python train.py --n_layer=9 --d_model=256 --n_head=8 --n_kv_head=4 --head_dim=32 --d_mlp=704 --vocab_size=1558 --activation="swiglu" --norm="rmsnorm" --norm_place="pre" --norm_eps=1e-05 --positions="rope" --rope_base=10000.0 --rope_fraction=1.0 --qk_norm=false --attn_scale=0.177 --bias="none" --tie_embeddings=false --parallel_block=false --init="orth" --init_std_qkv=0.0312 --init_std_o=0.00736 --init_std_up=0.0312 --init_std_down=0.00736 --optimizer="muon_variant" --lr=0.00708 --lr_mult_down=2.0 --beta1=0.95 --lr_head=0.00438 --grad_clip=0.5 --warmup_steps=200 --schedule="wsd" --decay_fraction=1.0 --decay_shape="sqrt" --final_lr_fraction=0.1 --batch_tokens=32768 --seq_len=256 --doc_mask=true --train_tokens=269200000 --steps=8216 --dataset="wikipedia_en"
MLP neurons of a small language model. Each row is named by its layer, matrix (gate and up: input weights; down: output weights) and neuron, and shows model dimensions 48-175. Each number is 500 + 25 x the weight over its row's rms, rounded and kept within 0 to 999. Numbers have three digits each. A neuron's up and down rows have the sign that makes its largest values positive.
After each neuron's rows, "fires on" lists the tokens most often at its 100 highest values on Wikipedia text that the model never trained on.

L6.gate515:474523510482520540473570494456499484508519501470520528483488472495491507522534518473504470467485510481539423530498485485466527497517438495453513526512503488538503484529472486491529471484496472482482494440440488517510495483473517512502505482490498497485504500535526540523465497477493560474481474515490510543494530524483491544496522485493485519499492503522485502465517452523499490475482
L6.up515:491506531512496494510500488488478496502513487506489502527456528497495529549506519518496479505492497514462505525513481531546521507507459479529532516487517501526556500531495561495486492505531481513492476458501516510507519494516505511495534501508464470481485506509516496480473495505469529512476504492471521481562519508478473491478462458511527516489473494510485524446511502504523492496527
L6.down515:496477501510545566515490533504467504517496504519503497532529505485482501503470504505470531519499522501518480491502547521510505494529493490459520470542489505495554482477542507494490487506473526462493510495491451492490504512489476550526511526490468516492466521502519531539486525476483518498524518484497445485497507526458466523484499498499501488519485473498472501521463457522496525459486
fires on: "os", "a", "n", "es", "e", "o"

L6.gate425:500507542497481502537505546481465501517495502453500491509525495508478457509472504494492455497502493492490520498513532554479572459505520560486529481474556544539474508493475519533516467480531515509511543488523478542459506504480481522519513504531494469479542464487425476494491511508465534495534516512534500557523505487473479501514507509531472460505537458520500501461464534504474509513512
L6.up425:534456513520497493504516527509498522496488457497523520514482468476546472504508488489496498518505510529505542538484494500518492547488514453545477513511517522484499494552529511479481496544495544446524512488496532478505487493461504488517518528542546481502463471457495515547462497485512457498478505446489502491488528497473460531520514479526527523459537496534511481518475500468539523490524
L6.down425:526501486537498484495450528498491448499497522557503489497501508486492462488513509520449536449510511458499505565485457511525484498425503452536508536473528512501555504493511505475456492496494489533460515481475497471503493535521475509519510520496500443487493505522493514516500523495496493464526481478535501444495530439538484491518499480481496484496522505504502480509476536494545519515498
fires on: "\n", " he", " Sec", " He", "p"

L4.gate71:469488502459504464482475539477462510539483475521458475511510481541514480507476454504494435489477488462517510508489518511518489485518581491482528479522517454520501455515518506522541563528490474482577491535497485483497487487521471521472501467504503488446509510553476483484481511500493468529538476515496459539521521506490536478444503505514484507518491446481482485478470511476493508510465
L4.up71:485509486514531508510437491506520488496484529458491468464485493479512489539474487525492497499508479488511496499534510453438478504514525475476519472467496494506497527501551523482492493509537519531498518527533532500520496527469519503509513539506526542504486534489485499517485488500476453500471545497486501465479481542484454487485525522474530448524477511474528499503514474478487491478494
L4.down71:529514514533485460519510532487504516468507503535461493481500502470536508529547515489508561511495521504518506453467527472520485475463559469499549488466473480537458470455535489501561481473490506555504527458498516513530507506521466490480503498491554529497512489538461501538490470541517450507516508557495502457538490507505470526459449491565513487482532478490476486508488453468468513500474
fires on: "ed", "or", "ar", "man", "et", "_{"

L6.gate483:527541482511509441483511534501526489479519496522479491514511508546505527539453476485494483489531500529494511512491503525527471525510466513486535503524486502507505497488500501505448478489502510507464496514514504488511537502536424525509514469507483494503514479460469440482521483534516484507517487542533491527489491500501481512498450489518495487509511495500507534478508499490452460546486
L6.up483:534514468509544474515510480493522474507484468476518510439491532514512498486527491492517505536515495504499513501478491477504471547465469510490519498494499467489526512490446507465539520487498514506486516500505477437511530488537465506447513518488458462553498534547488468509458502486508515498495474450552472508515459465502514510489523490503488496501525550499497497450418539507495494483512
L6.down483:509542521494511494466522510501515533525538489523513522442530542527482514511511523461524527493529531482454525506507512498508529478476507522498495459489511502448535523551525521498523523425509533531506526500491504461513472494503510541495505503489511496484420483468517534497511545493483522478488514541495494487539500466513495504507523492515505510518495492502475500430506492490503516504471
fires on: "e", "I", " I", "a", "t", " c"

L4.gate620:504547481526528552470489509507513500511510462533496492490504470547508495497526493506440549486508538509523513469537475504523489458448514522472481519470516517494542509553500474515521488501517502442488504485486521463511464533517513513507488522468498505540524483526519463504450461495482491486505504561483529478497517483540463468522491498551491497484522483460503484499500465508492478512471
L4.up620:495525488509513532524495510506510503445468531467457493508519486506488529513518562515522490495496444512524534523499516491529532511536495476534472470506529521514486541501491461532549467505512511520548465463561508466510554504522531435507484492479452466523473484473482466511426492472523508494489491514490499469504516499494454485464492473493480540489519531470494515524526471502533498495458
L4.down620:464511522524496474549503481497481433507502507438454527485542491517497539503462511493510539474516492559450510510485546501521522498485520510545486463528489525482461529509479508455486493510514512480493457523524472473533506555510477462519516521494490520502516478517522529485503450543510488497495507486521541497492532497474475482473469528527485506506533473508525529481487491462516506485499
fires on: "eng", "ian", "ural", "e", "ric"

L6.gate694:470497515518492498469466520507546482476512486467522488488529543519490500450534491496480482441499516479500468483521501515521502516520469508472509461566516509520487437495504500504522490479511493514483488481509454486508493470486508475495520495463449486466505473484499506467511496462518487529509491538493508501508518512508494497502433475454532528478537512483478493476490527526498472485477
L6.up694:519473534464515489507481480476493507512464517506492464513500496502537499458497519512471485524517538515513471477524503521486474461544526533454470520504482509470501529501518490529516521506531525464472488489520472547534465506528477529544480520520575510503488482455538532503520479485516522520517512478467504531515481502537465516475451506508490556515508497502525490526511488530525510481477
L6.down694:498530523518486507521501504476478491479484499495470530516483517509508523506460525462487505484505509502516522498518483467515490472469513513499527507494455516507480514485488489489510500500528494513498480492551535518506493520518538461459521522487548505500473545553543511488446514486490527546497491491466487533522525478535501489504458528496465544505539501550486466509480465493487531462437
fires on: "\"", "n", ",", "te"

L4.gate157:503507503535515485520558547497523459520530489532492482460516516484489523502528518447506510506536452495471473511505494508480528520474455481449534496526494506485504527491553503549529503532535462532488490507526485496504483538513500485519489498492506520499475460512503488474507471500495500466483471477500505495493514440491504478457449519509527500510513437511482501450515498527487476558578
L4.up157:527514516495493520516525526460504505511513517457483504529504496527438552509529496455480520550506464515498508498558519489485538500491522506503467504527490531475499505490483499532425491567503503480515479466514506466513517485476482549531478531505504527519489550465502553519469544472519508479515489527505521531504500474512511499497519526479467502529508502513505515495447502513536505498498
L4.down157:537482524493556501476482524482507544472508548489530501475482530496493465499516510480511539527470507498505516542491450539505473494471498493503508479503526452492516472498483519556510481438508446512484478517506510516469500497502496511524474491511533470450507466542494489513499467490497480464501497525492515480495466538497483486479467504521552482500515491524510466470502505514527510486500
fires on: "n", "p", "w", "ann", "en"

L4.gate669:464498520508496536499505510530463498512537535449498520522487483459489499491503447502518520487510473503493514517478500487497545512549485524490537519466507477501497500521531433527520503483480502458452533492501439501516479522525486521465511486446479477465447510506516534523512525529523489496507467511527475488514516527513460505486490475550492489495511509487535503488501493484483527493495
L4.up669:507535507464510526483518477473501463496545507486474506513482542493491496515462468475507535508522463516547472533489489489494475516427491503463503538492467475530490513503514528562529521540500543497524514513473507507531486517517505516501558502503469499499502532486463527534544499478484511495493515499480544469503468510485487524536508486551504527518490457462507514472531509479528509517485
L4.down669:478467510410508463493526498443523517529500473483539501525531501536510490505483502505498518455486500492500461451551503446479498499450504474509514488490503528493463492506470527511492422486520543508524518470480514497446494490481480490485513497483481507521516447491528499528522542516485493538488518478495473545498506493524506513498481523504545520457509511484491512498504551530525530507507
fires on: "qu", "an", "ac", "ree", "ward"

L4.gate445:492483546516518537474493479531505520523491487509550506534513498521497511483507482512541502451526506527467488445481464493474513525543562504510455524575475528482511497543490544500545486483535482489495491477451478525484474474458479508496488524509491527499503510500486516456440498466507472472474481486489481510510510489496540497466515497501510501486509493506475488520491479514527485525496
L4.up445:503591496507532505507495528486477553496515482494490461471481515559483462511483492509465474506522497486494522531467468495472523454511516452514488518483527467490504497519511497543540528503561542536497509495514436521552486454483487490447522489476534498543486475522469475451474481479505502514503485483517484524495482484500486490534490495511522482523493477513490530489486485542474456490480
L4.down445:525471502496518474485503493520481516531482518548489501485468467474494498506505479513533557479539537509502520475482511495505514515488491453466494527500508479491510489522513466472464501500514488511530501523518519497512503468490512518538515550511504520515487503515520498488453485521535482521442460483487516514476489485483471495485481419470460464496489478496453455518454494508532484514508
fires on: " comp", "w", "c", "u", "b"

L4.gate490:528462467514531530484500505477514492510496462520483470501529436496499500513512506501489536493482514518508529473533493479504482501484474478490520523496514517495457512501522455477519483510529475519499537519500471526466541507470526488505436527527455504448468510505499479488475490497526480492486431510497529500508496514502550521476496460505474505479518521511527495515458468529476440493463
L4.up490:502477533514514512455495492534473503520486500507477509520485491530453508481517487475510472528486484494536476516523476480457497511487546511464450525463469471477491448540518542498495505541489541445474453535489479498440481453509494478483483493498478493492519509489519518515494552502473466496510473501514542516545497512465494481513499510477494475511508461456496479533462471513535531502455
L4.down490:472511479558523478512531496513496493465493509463534487496489520494493496510459524505535487476475512495490466490517476526523515522497463493499509505474503528516517512484514488492520525496504485496529504482461516497538567502498505492528512523510466505479464510548490500501509476527540504538482511475503500497541497529499492493500489445481471469488505523469546520487492474539496522491492
fires on: " pop", "op", "D", "ian", "ic", "arl"

L6.gate551:507515553476518482493553489524493496533490511543473519493487510480471527470499490494480511479524469460484504474497527512481510548495501541502470495456498526458472486544519487534463496539484525501516439464449486500511506533482538521527517505501503505495490526494468516519491456503505478565483486505513556500496478497508533502508507513474503542460489519509500551492478536464564486518510
L6.up551:509526450530484478496519535502502485492505487501499529474476476544495507514467534475486538444534503499533483474487491502450548487503501491513453504496491476503532512520498481474537571506478455493555524508487480498519479515491523489479474532519486487479492485507515549484468501518513493529525489480498509484511503467532509540524530506550496487494519468480492475476550515502506480505504
L6.down551:486487514469512528523494517463501515500480516497499468494494487499504449541498477466496493508541484529515522510503471526529482513499535482491460486520493497490536488463474542512515509475511476510474514509517503485497483500509542498500489524497484480465504443477526535526547507553515500507522494470479499474536513477536517528482552535479477437518550505488516478524526496506490514516506
fires on: "at", " of", "ing", "s"

L6.gate91:502466550486489437511543539549524495453511511468498498535488483509495540502440517517496513483515501537560494489481538505509448504491493509472499527486513493504516493507517536527505489507501478524439473499491503480464512496512479560488493542491516459506491497459515495501544490502495445518487531528493468460480492518495513508496528497489457492480511500510547449538499519490465492474550
L6.up91:480492517495518530488519483494465517498524513503502549480543493475540519518521536521511495481510477535494489568427469516483474545565548505511480491486464497486481453475481521508487488494495512530502523470552517479528525493472458499547480458485490555507505522531457495475475511516487531459467478518572506532477465451496505445464466539486509521519527528463503512475490484487530510479532
L6.down91:531495474504488456483490515465518485472512521519468511529502479499513500542554508438529506492508517487546461535466531500498486487466493513484446481490528522471538479532491505533507480497501509511482489523492548536493480500486471504557554484485507483510524469485529456454544504530493487471494537513508467486497491489432559505469494491505495462517450507501506509512526468502506507462485
fires on: "\n", "ult", " were"

L6.gate61:503482513515469521512511507497530514471490494520506519498545524499478537495451534490478490543514483501514535502498488514521481470467514504479530490507549471542500516506523509528513471503496492467489480502581505511473517534469504487492457555489511495505489485502536499497459491471526478455473506510507486509512500527476472505500521486529468496504499484442554490488516513484483489498557
L6.up61:481512499492532491462481581493476510490522518501511447441521503491490535516514466507508490468482513485516503518487474520539469452526514509543518515505503529508466483487514520488502447459527497495510520509484493534532514469474526560476446472509518461506522521477494438498491498554476502485484505525514448468525480526504501468459451524501440487460506496481478470489510475492454499513523
L6.down61:497505490449491480526539471458495480507510454492512522487491508503560512511499502479534472503525480438483539499521532522475482489492528475526478490527501505460545498538500475513509472527483488494511465503496460483528525478468483492519498529509486451503490511513532520495446491486529508528504528464481464523533463536493491464501461483494497494503463521548489542474495477492503481507467
fires on: " was", " m", " a", " were", " been"

L4.gate393:458499521465489481468517482519514522507492527508494513486507516528467496529482441519529536538488508474541443502500505505511529534496501479538497518510481516506482501480539489495503505554494473495510470493514513499487541530448477570522514478528489500510498510513536482477493512471482532513489475556515509525507504481489513488518489500516464474459517493488491465507508513473501493487471
L4.up393:446537459463519508516522507515458519537499506523487492483490490517470488517573492529507514530543522533556471496514522498489537510487541541530472494489527542484519515502529497508515480452502461460495518508521520484510455520493498485505463510504511481512498476481495519524542491507495499451510477498511494486498516477454502535565485480487498444477472484507511454513513497489500512479502
L4.down393:534519502496501525470494530499501519483540514488487531444505499472478547488482533500525473530533505499501522489507535480504492460478483524440505488462475513516475480476514572461535524504492559517491476501507499479495523519495486502501494539472505508508477510476530533525494521512505492505511505547508515467508543462485549544473490489521508487508500473532452494519524525516481555513494
fires on: "arg", "ar", " there", "em", "or", "at"

L6.gate154:519484519555491451493530465476556514478476520556495488469531512506513524453483460510490521448535499491497506451486430496501482496512493528484524508480508511467522491486552534502476506514493511533484520476472523503505504540524459483480485465531485511499465509500528511485505507443484479514496487481498486501545517496493482459446498527515473472469515495504528498499506469478530453532486
L6.up154:510510482475519504506550491497490468456509522522519484513492529475557486510517515492511550465499488496553500558489491498489520478476582505504494489496468491486452493496514539463546521551478483471523465484522506482495477523553478538484480464504505512512485524488490473509475511474487495499519505538470515514507484503488469503484465511486527504498503503489521526500473481515488530507498
L6.down154:491490520471479481487521503513480526518513510488500522525526484452494451511462513488501464508479514526490486434478509510478521528485499515485473472490526492559508488542538498485546565514485517487438483502502545486506483521495500503509497489494488525521503500512529529532517484513440489515489540507466502505492479511498536528482523503511515513467484519510539470497502506520493502485474
fires on: "\n", " a", " an", " one", "or", "ar"

L6.gate379:489506529496481512509512474566506496535508532529498546503484498472548511497497460481511484493510523534489508510512489479510497508536513526467492499545505559491481502462463444511467542490507511537500540468520527527532486492490473477474512464565510494486513482507471507464487532501487508534541572535548501462524499499488508498535530520512497464501496494507459529509528563472459519514486
L6.up379:500520507529484533471501502463531470479504499508489499499483532463504469505530510519482477476497484530441515454503510505479503490497477481485477537486569475546523505507520523470490557498450540437492536500511512508468520483503515461543472497505530516475480520475512508494508518445493490510472525473552491536548507515469488505495532472478496449483481508527543502476492541475484495457522
L6.down379:553485522486485546511468506507471487514501508514538482506519515472520517491541491496497513490495523514482515485501515521462448506499490498495517478496560522531526484497519504507454501486522515539519532528526470513520492516502486502521508480508531497483516496506514501489509503509466522481495479507481415502496527482510504491506513499547529517556480482526507514483508512481498443544491
fires on: " he", " He", " and", ",", " his", " was"

L4.gate485:451476513545479452469525509519508486495549488524505530475463451482544498503509507440451503503494519502490536470546489493534509459465523572505535520514496480527501521491497492516456475527529493526448512555518535504544526510470495512485493472485506519486495510498456497511483484479496518500527464555489541496482479498507493482515456506538473491512481525482461544485498525504484510490459
L4.up485:462470531515506467497537491543503521518490483499517463483495523471501463499493488526496510498459516410512480505504470516520541468505523485558509510465495459541504471454479464540499479483526484510476436526532515509535481474484528510497510496526485515526507497511514499514482469506498521498516519467509518518522500480496505504450448517515496499499505561534486478459482492497511512482482
L4.down485:494507516499491533465514489498495511536533496426517531484473480499524491488527516496557507445491550509507549538467515541499528497511527504496537509500492513527489516505506520517542470510533499469494520496521498486520515485490506448510497522529503487505478461458504516509495519488473496495512513522539482491485485511487498546521499496494517487515498476469468495491495491506522526461494
fires on: "ec", " spec", "c", "it", "inc", " Sc"

L4.gate264:503484503487558509522508491459515522533501519513491513519475517497502508503498529497439532503496486460478461506484535489492469527493553497547462478547523493471544472552503516476505488453453526469491487479478458502429510483477466466513463503513487550499474477490476507534511497483523514481498497513481508533477527476465493529527467515506514470526487508518510512529502551476483518501507
L4.up264:538476494475519494490488472547487532507453476530513534486473539525520495517464487483513450512505501515490483499488508511531520487486490496535486505521509502494482469477458519514513526450504552441494463522496542487490502544497528495525533519526545485521503448481497487466481535521462546520497477513514461549487479537512490483520528481499449507488504503522514530444510491481473493494512
L4.down264:494498498513515512472479513484470518550480508527521509487527540529448482487453542451462552515492522473524505491503472503512461496485496506497539475514537482536533501520486521487500540523498495494529459496481499522531506505458501461509498523473536488500486496479472468485476502485493515509488483530540488501464483523456505501495466521505492481501471490509559513502480505475446479474491
fires on: "at", " |", "ong", ":", "d", "oun"

L6.gate597:517495540478510535484505504522525495495451532506501469499513471490493526486491499519521498532515512485546510542469474497503538476500463486429517474480499494508496503522473486483510526484489513475525511499534510462501482559485472517473473504483487491422502515489477461484524510490523470500515490537459519518516517491473444504527532494464447470505477499520491477511506501535470471520512
L6.up597:478488447454498530488493507499526500500477516492486484518509489504420467485460481500500509469527496506530516522514496498507497521519472528457531511481527518499521458497497525529477502490495504533524537531494466521466480553494482524508527520523531489514462465473527462523496478517473464502482492549465516471476535503511472471510518488487466499482501495482481487515517477529560464521565
L6.down597:471522525459475498489514558503476471522534454498452525484467504477506501477504506524510528504531532487534504508461494520520536455449514514513473483502507506506494459491470518474514501499474470518493500437518485483479523508475550500491519517471523480538538510455481546455539531480505548486505473509460522501506502470474513517498497525522523450492505509540485498512488478476487490489498
fires on: "em", " al", " Al", "ing", "h"

L6.gate640:484508513512512478529519503529482539497482491471520509491472496510478532535496523501513496512519505514531469519538530513456480535501476515533473504496534483533475496479470471518531509472513477486491499476486491476495504495530435552494540480480489469451495482506472539513521501497509492497520481525518463527479484513474489519473499506508464523525500503499498458503497498471432484494467
L6.up640:525463440506528509480541517467502524482521494512479533498511461546496584511491509461504508504534465530487484503491453495483524487486484561544505488520537471505526506505474517512490493475463498493533547456533501479487513503489502478511520518516517493490481488442506495534490484499547477494547501462526499508528452492524477540505514490527499499486534485494477505461508523476527483492498
L6.down640:493470490437533465475553445479533490526490490521512530539490526512519493508507483545501490510494508488502513478500470508529475500455542499496512511500474517504468509493485474492505494495484483458487503498533520491445508505518540453504472502528504515506492512535484510499492518545453470524501521497515530515518492471470491505463514508513529508442511478536457467524505495539490550533547
fires on: "at", " a", "a", "er", "o"

L6.gate545:472473485520536517469498505502470504521518488494481508491495499524564520481505528518470524492515505537487454477522492483515483472471488490477509517509490548483536450520498491510528429475489465510487475467495519488465408477446462485521523459478521496513492487503508487473523494495484534490472490498530553506505510523475515526451530482475501504510498478463467477501504557521510482525510
L6.up545:469476491479503522483471531548464485543496513479494492484491485533504472531487466493449529489490478523462456496490477467463498508501522508484488516487535506534483460562484526506521498473525479501466507496492504542500488458514563526492512522477522499503539503476489505493499515484516510511471497488517483490489511548497534483461499493509487469527524497497488499517546521505463503441517
L6.down545:488446481494498509514495511518453528528509493474490485485517522536501473512528507466505557533466497522493475480520478482507467554524522483467526518505532478479493472520485476489480497495526525505515490488536550555503531496509512474464527491481533471481449518501481497497522524523502516459467530502492480491525487478457494522523501496472522522557487497515488489476502523513492511455515
fires on: " |", "."

L4.gate231:512509497508500479463442482485492502486521536525541503477468456458524530486502548496485478505504504544490495493514510454467482466482457554500532451507499497532487499513465519495542486526545470504447481503510501555477536523515520491524446475518475479518500507517513465514545456521483462499444523489506522507520504496511504477503458510500463471526504541518526478483518527532490506525471
L4.up231:518503505511521472497503518523495469527514541505536501512502487481476498450495516471447482511449529510464480491494457501455507500472494517477527521489525517515447521488502561509511541562518495498490551528503442499492477494503531498483472485495500476499509523483505508515436521518495473472482533489468501495522514514542507489480470514499459489516474514495551470458457491497495463522467
L4.down231:490463531418488506464500482540503471494505502478474495472475482544528521479532510533453525467495549499511519462483520513491484510474473506459517542516512496454489490481503515507481548522494459481507509557497465516510503521422487499475511506492556493463483508513579527509542522534493510488484505475486457470507493508505511488529555510477529519528486537501484494474461525518518500517546
fires on: ".", "b", "l", "ab", " Lab", "if"

L6.gate85:427503498517484482489507500526479516487575475480547500510497463470514481509498501507531490533502497515493460547498501545494513527533464476522524496508529495539474534483502510495527508553541490506510488504527484524550493502506485494525470565517532496522495467530515501497490516507467534536504505504515487510501482497489499472516533510505508494550493498552468479518500485519505469459490
L6.up85:486504568515520504478483512509541462552491533437552493535471507496528526536524538504492507493471520459522512506478494484483495485470492466517509485514509466535514495462463511502531494501478467488503505503492519480516461524475502506518520515465489511525525496530533492514454509461495574514490512501534509501525515486525516455479469508516459551503474521498564472493526498480502499475468
L6.down85:523495519484500545490460500506496500451473526480463476479497468474481525515530518502544485502484475497493533491486512479503462519535514504510558513515546508521570514477521468476473493505497525510513512471459471477525524471525466497522507532499471498517511479455521521498446547509530542488507522490526534502479474489521580463502513499487485465478505493511552481462491508485559516492519
fires on: "it", "at", "ec", "iv", "ut", "pr"

L4.gate61:529495505471448460489517516491498465487475516520510522484517490531478541500483518496485538499539494489503525531501481461495480449544506518506491497498476483553516523493520511516473527459477555444490511480488479507521515520513457514480482504496500505507500493458535508480490504506513494495506514464492478475492517468542506493516459522541550520514469444510476483456545453516493511519448
L4.up61:539475481489453517494494496498527482520488475515520546540499498500463459514499501471520479490483488506509482471492483465491529472521478556501505512503527438517506535528501477464466511521488555470492500490476468491512481456506524482487471531500486531524498518503515474493512496479474499551471541507524553484527502483493534464459506476557513516509482483523464501518505491522550450486510
L4.down61:486507449522493503490537502488461497520481501506497491505510487502453492467540568476494525504505516467520516465528543487509515515532459493508484501491468501502479516493466506484498500520489488489556501481472492525513504471528516474479461527480506483490516496476506490504512495488520515566462531517517497514533516507435471502507494463527464524470482480508517416480479514430498494489500
fires on: "ess", "A", "G", "X", "is"

L6.gate277:475455501508495507500459500502463485497496500513522550491540474461538468493501483499490484522475517536496486523510505511486502538482495461464496507442489542548497478481470511539500491466520466445502430480519477486518501493451524478460503522471467480478513501512481503472528486509506516508495486525491491470526532521496505532494530499542514475500446507510502496487523469476461470473480
L6.up277:544526464471498548455515484541512507475516513492487497536464493518507489498484434547524480524516506471480499506535481464540488490518509503513483477498503449486502492510537476501453482486511512492532545482508479514512522493487519528478500497505500522490500491502499533526492509514495472455470513493526509490493525533505522502533462525494502457580477502523492524499548509485496485520479
L6.down277:501529516458520512526513471537494485528479440512501483484482492510486495479474501477492470466524476535528504504451459501476532530488516475526445527479496481498494505503545487524484500462498531510485471460510545469521470473510445503511474514485504476482502494565526467500478504535506465540513500503499545498495554493498514527522461467511504494541505521511493444454507477537528512503497
fires on: "ed", "″", "ge", "ate", "ake"

L4.gate302:479505484512505476499483511480498524488496504467465512510500462480492508497504498503536523517482519543496500510516499473506559528491503440490500490498520511488512457460486570545501488501524514473469477512489496486494533497517477514493473507465527496497549458473466502535451468497489459497555444472490553499498533493487463473472518513472511495486504485491469486473487523501462483512526
L4.up302:496495485495496519518484542500518487487493489477495491483493499499476504482551564465444540546454517472523535524528518473498488518461495513510491504489522532494531527488464500495503465493513530512552495523494524462516462533517503529498440578503542464499554497532491496541478528489505476488493493505491532492472533480517518499540521531475525546499481474496492504469485533451511468497508
L4.down302:534468479477495527502496449471457519497510483546511508558490504475503544520499523502556470503494563508453506501466500483478496521480495456519507491500472484466482448477502520474538489496488490475480521509507509507537492535477484558522497545471488484528509490516471541451476478432497493454502506509496502473518513540492505507454487502583514510456505506492515496458510487483501507509509
fires on: "w", "en", "ong", "s", "ate"

L4.gate695:495492472493552452512446510523503539442486501489520480528532511479529546533468495485490523539557522504508518492476527513502496504518452502475484489537494492513490473485490524456494456518519543477514501463503518503501524455514495522474527529525464486491503498496560485507463496453514512495538475522493502492474458521467479512510494464555517510499481495534471523512461511506451445554484
L4.up695:485497520500519517477467487492523522510458475486543508519538481455468490550523472511496504513463502552551470500558520472504502501482478530496498509465503453485485483516482507484497484518498515484508522460541503478473518494554510438531524502519526549479485507480509497472459461467479493487501471528480497508457524512528477471505501488500500527468553478501482513521466529510527517517495
L4.down695:503489547500494497485516513491491503465517511491487478533510510471519480495465543490524480488523502499501489489501533534481499541504517522466509504487510553498548530487480500509521499475561494492438512496560511491500462491495533481525492534482518467475451492501482515456514495475519472524521475552537489483504511533480473520517483484487517484495473519507512482491460502511453461475507
fires on: "n", "e", " Un", "t", " un", " En"

L4.gate296:537509523510477515440484502534505477526493483501538497493477519474505510513535526476541500481493446511485521479490464462519491516451446510543526514502480509521531512510532509450488505414529486491509504490485468483484479478503515509463478517517487498444519511514490476491498499496532492485460472500519512538501455508534507492526512472497509514508546524492527479512551505511506493502484
L4.up296:536465508511480474509500548512553463509530482500510520494490509508510507506507532492517520507519491505470514488514541496499496489538427508515507507488485514535495503535473533496502495490509464524482551529475502506522505536507447495436515444502483469466513446489512484440473506498503547539513493511513471499504523517549498477520485496470542546489494517478566449534492502521480523505541
L4.down296:508542488503497524519505513514520546499543528535545442513479496505536529521472471505518518523502512495515506500505485485486535472477516499515521448521466506507498478564488567454501485482472482521509536490498484543480496475445542501538491454488492503482489499525530556501458555464531476496487482497497529488519487504493506468501464479493550502548508515499484503527532494511532522484496
fires on: "g", "ord", "ens", "G", "her"

L4.gate100:495510502511566535505495489521470512507480507518437479432509482504470439498479496517534510458474480521468531531475454483511461494464470471514488510513529511484518479516548536512505494490513454487511511464528482493542481491519468494478501513475488535487525517456498459490487477521468490522496437520472513524524514491503511503518538533546464513493483492512496512468488510478507520497517
L4.up100:474483480469515520482500482532486497483528537468470518478465512437486493464529496494486496526492464501482505539481519490439466531465485474514483541521579512529474474498520522530469529462471500511496567499503532457487535488522574474441497507519498508515503477502502472514530479534504502487491505519480529550471534498455522533499496483478498550488468530496495475505482524495531492500481
L4.down100:462460481476474473495477487475473485438533465507523480529526470520469475530486532502527484492463501507480469487498464498460457483451538471514476475511526511500495511463494504530505485507479468494560523505460543506493509547466532514507468530537506464516500504427489460519504479549460494525524474515485497542478494495477492545491507479488484496499450489526476480521480534528521496501486
fires on: "ated", "ies", "ation", "ite", " of", "os"

L6.gate104:502495490509492481477503496497467480481491533521501492472486461521536473519521519508482477479539525491501498491489494470475506485503477537491453535526501539453499493497493512527523494569495467531494487491476450475510471433530539491550470508497514501524496495436484473506504449458512491459474534501505487512513568483519515496451520488494479473556438500517497478509475533495481492473545
L6.up104:446521482484517487499493512495565505493463420516522480461482510499495487515471499524520523519531485486523526523513526498529491489523482486519485529553484490440480477481483503479473520471496512506477502538486501513485515505509501500472499509457509513525490471532478510503504493489486497479458494475522493477496508545513512525520467570518539481469496473456472488459487449465513520494486
L6.down104:496519521498491532468495490495504474525413483485485504498501532525457492493501515501524487484530473513489500540545538492489457504533483473476476509457467516524487512503465476509450460487498519493529529520459519525478489471473464499502536531428480489516535560564515520502472505533471504533479496526486501486475488471514529473524523474499495527478504503488498472501497500518507516527491
fires on: "b", " of", "ot", " comp"

L4.gate329:509468478458495515505493485531478514545545489491509527507482471475509503505513488486506527528547435495539500461521487466500490555489510517509499486451510426461484493512469483509525510499491509475525486477492497465484546514485533511503492529484507523507475456493561468457506500498443529513471488483525481514478541464498477512468481523486477477456487513511485470523504503497487526549492
L4.up329:519510477516514539467522507451457482525525514453511459465540449481498503523474510494482561560481489532530498458513467450504472486430487543476451514512564500483505474521525473482527477504503530494508495519525492496479508495528502516491505517476477497493555516489509427546540497499509496475484497534462502500521495468479509497500519533477483478521515537495485493504511525491499508538488
L4.down329:508506489513519498483494477542462503476534486496512503470494501480507497479513540465540508494554523511521518484531456484505510508491493544509539505474517522517483549475486458464518549504489531484471509531451473494539496536475465471508511524530506476498482479522453500520504483515485525517512495497479512488514479513509478501490492534522524480460488519491496510506472476503494496543478
fires on: " pop", " main", "op", " ob", "un", "ric"

L6.gate508:526518527535429468511487503508526519497497489482481510483492503518480496483498493503464478500524529466471480486492501501524550472490507521508539492492521475499562501513477459483530514550490535474509506484509482470467466519520527471478493481496468511482530473505509505498521491448465552491512490459495519440464540479544449496496520512473508518513495461515466520474533518488467500550506
L6.up508:550557498469500443496547515492509512511503539526473524491505535519494501518518524502526421451518529512496505505483506464546505528506522502494532485512466483475487531520510488472529483537529495480529508502510511443487517534502536452453471495482501486479518474509514509519523538490505490456514495488500474470477498489467485498486480540494484504496501489507472469501509534496553488468485
L6.down508:535490530525526477487496498485527502499475556517489478500514489491458484528495523473505536536533513530530512500514484528528555471479515520594485457478513499506511530540478481479492499513514481541485516530522531490528513528445498490475496525444450524489500488479473516565523500513473496507452470501460502487521492507502471471512525511498486463507500465521517490485551488542492541516462
fires on: "es", "s", "ing", "ed", "vent"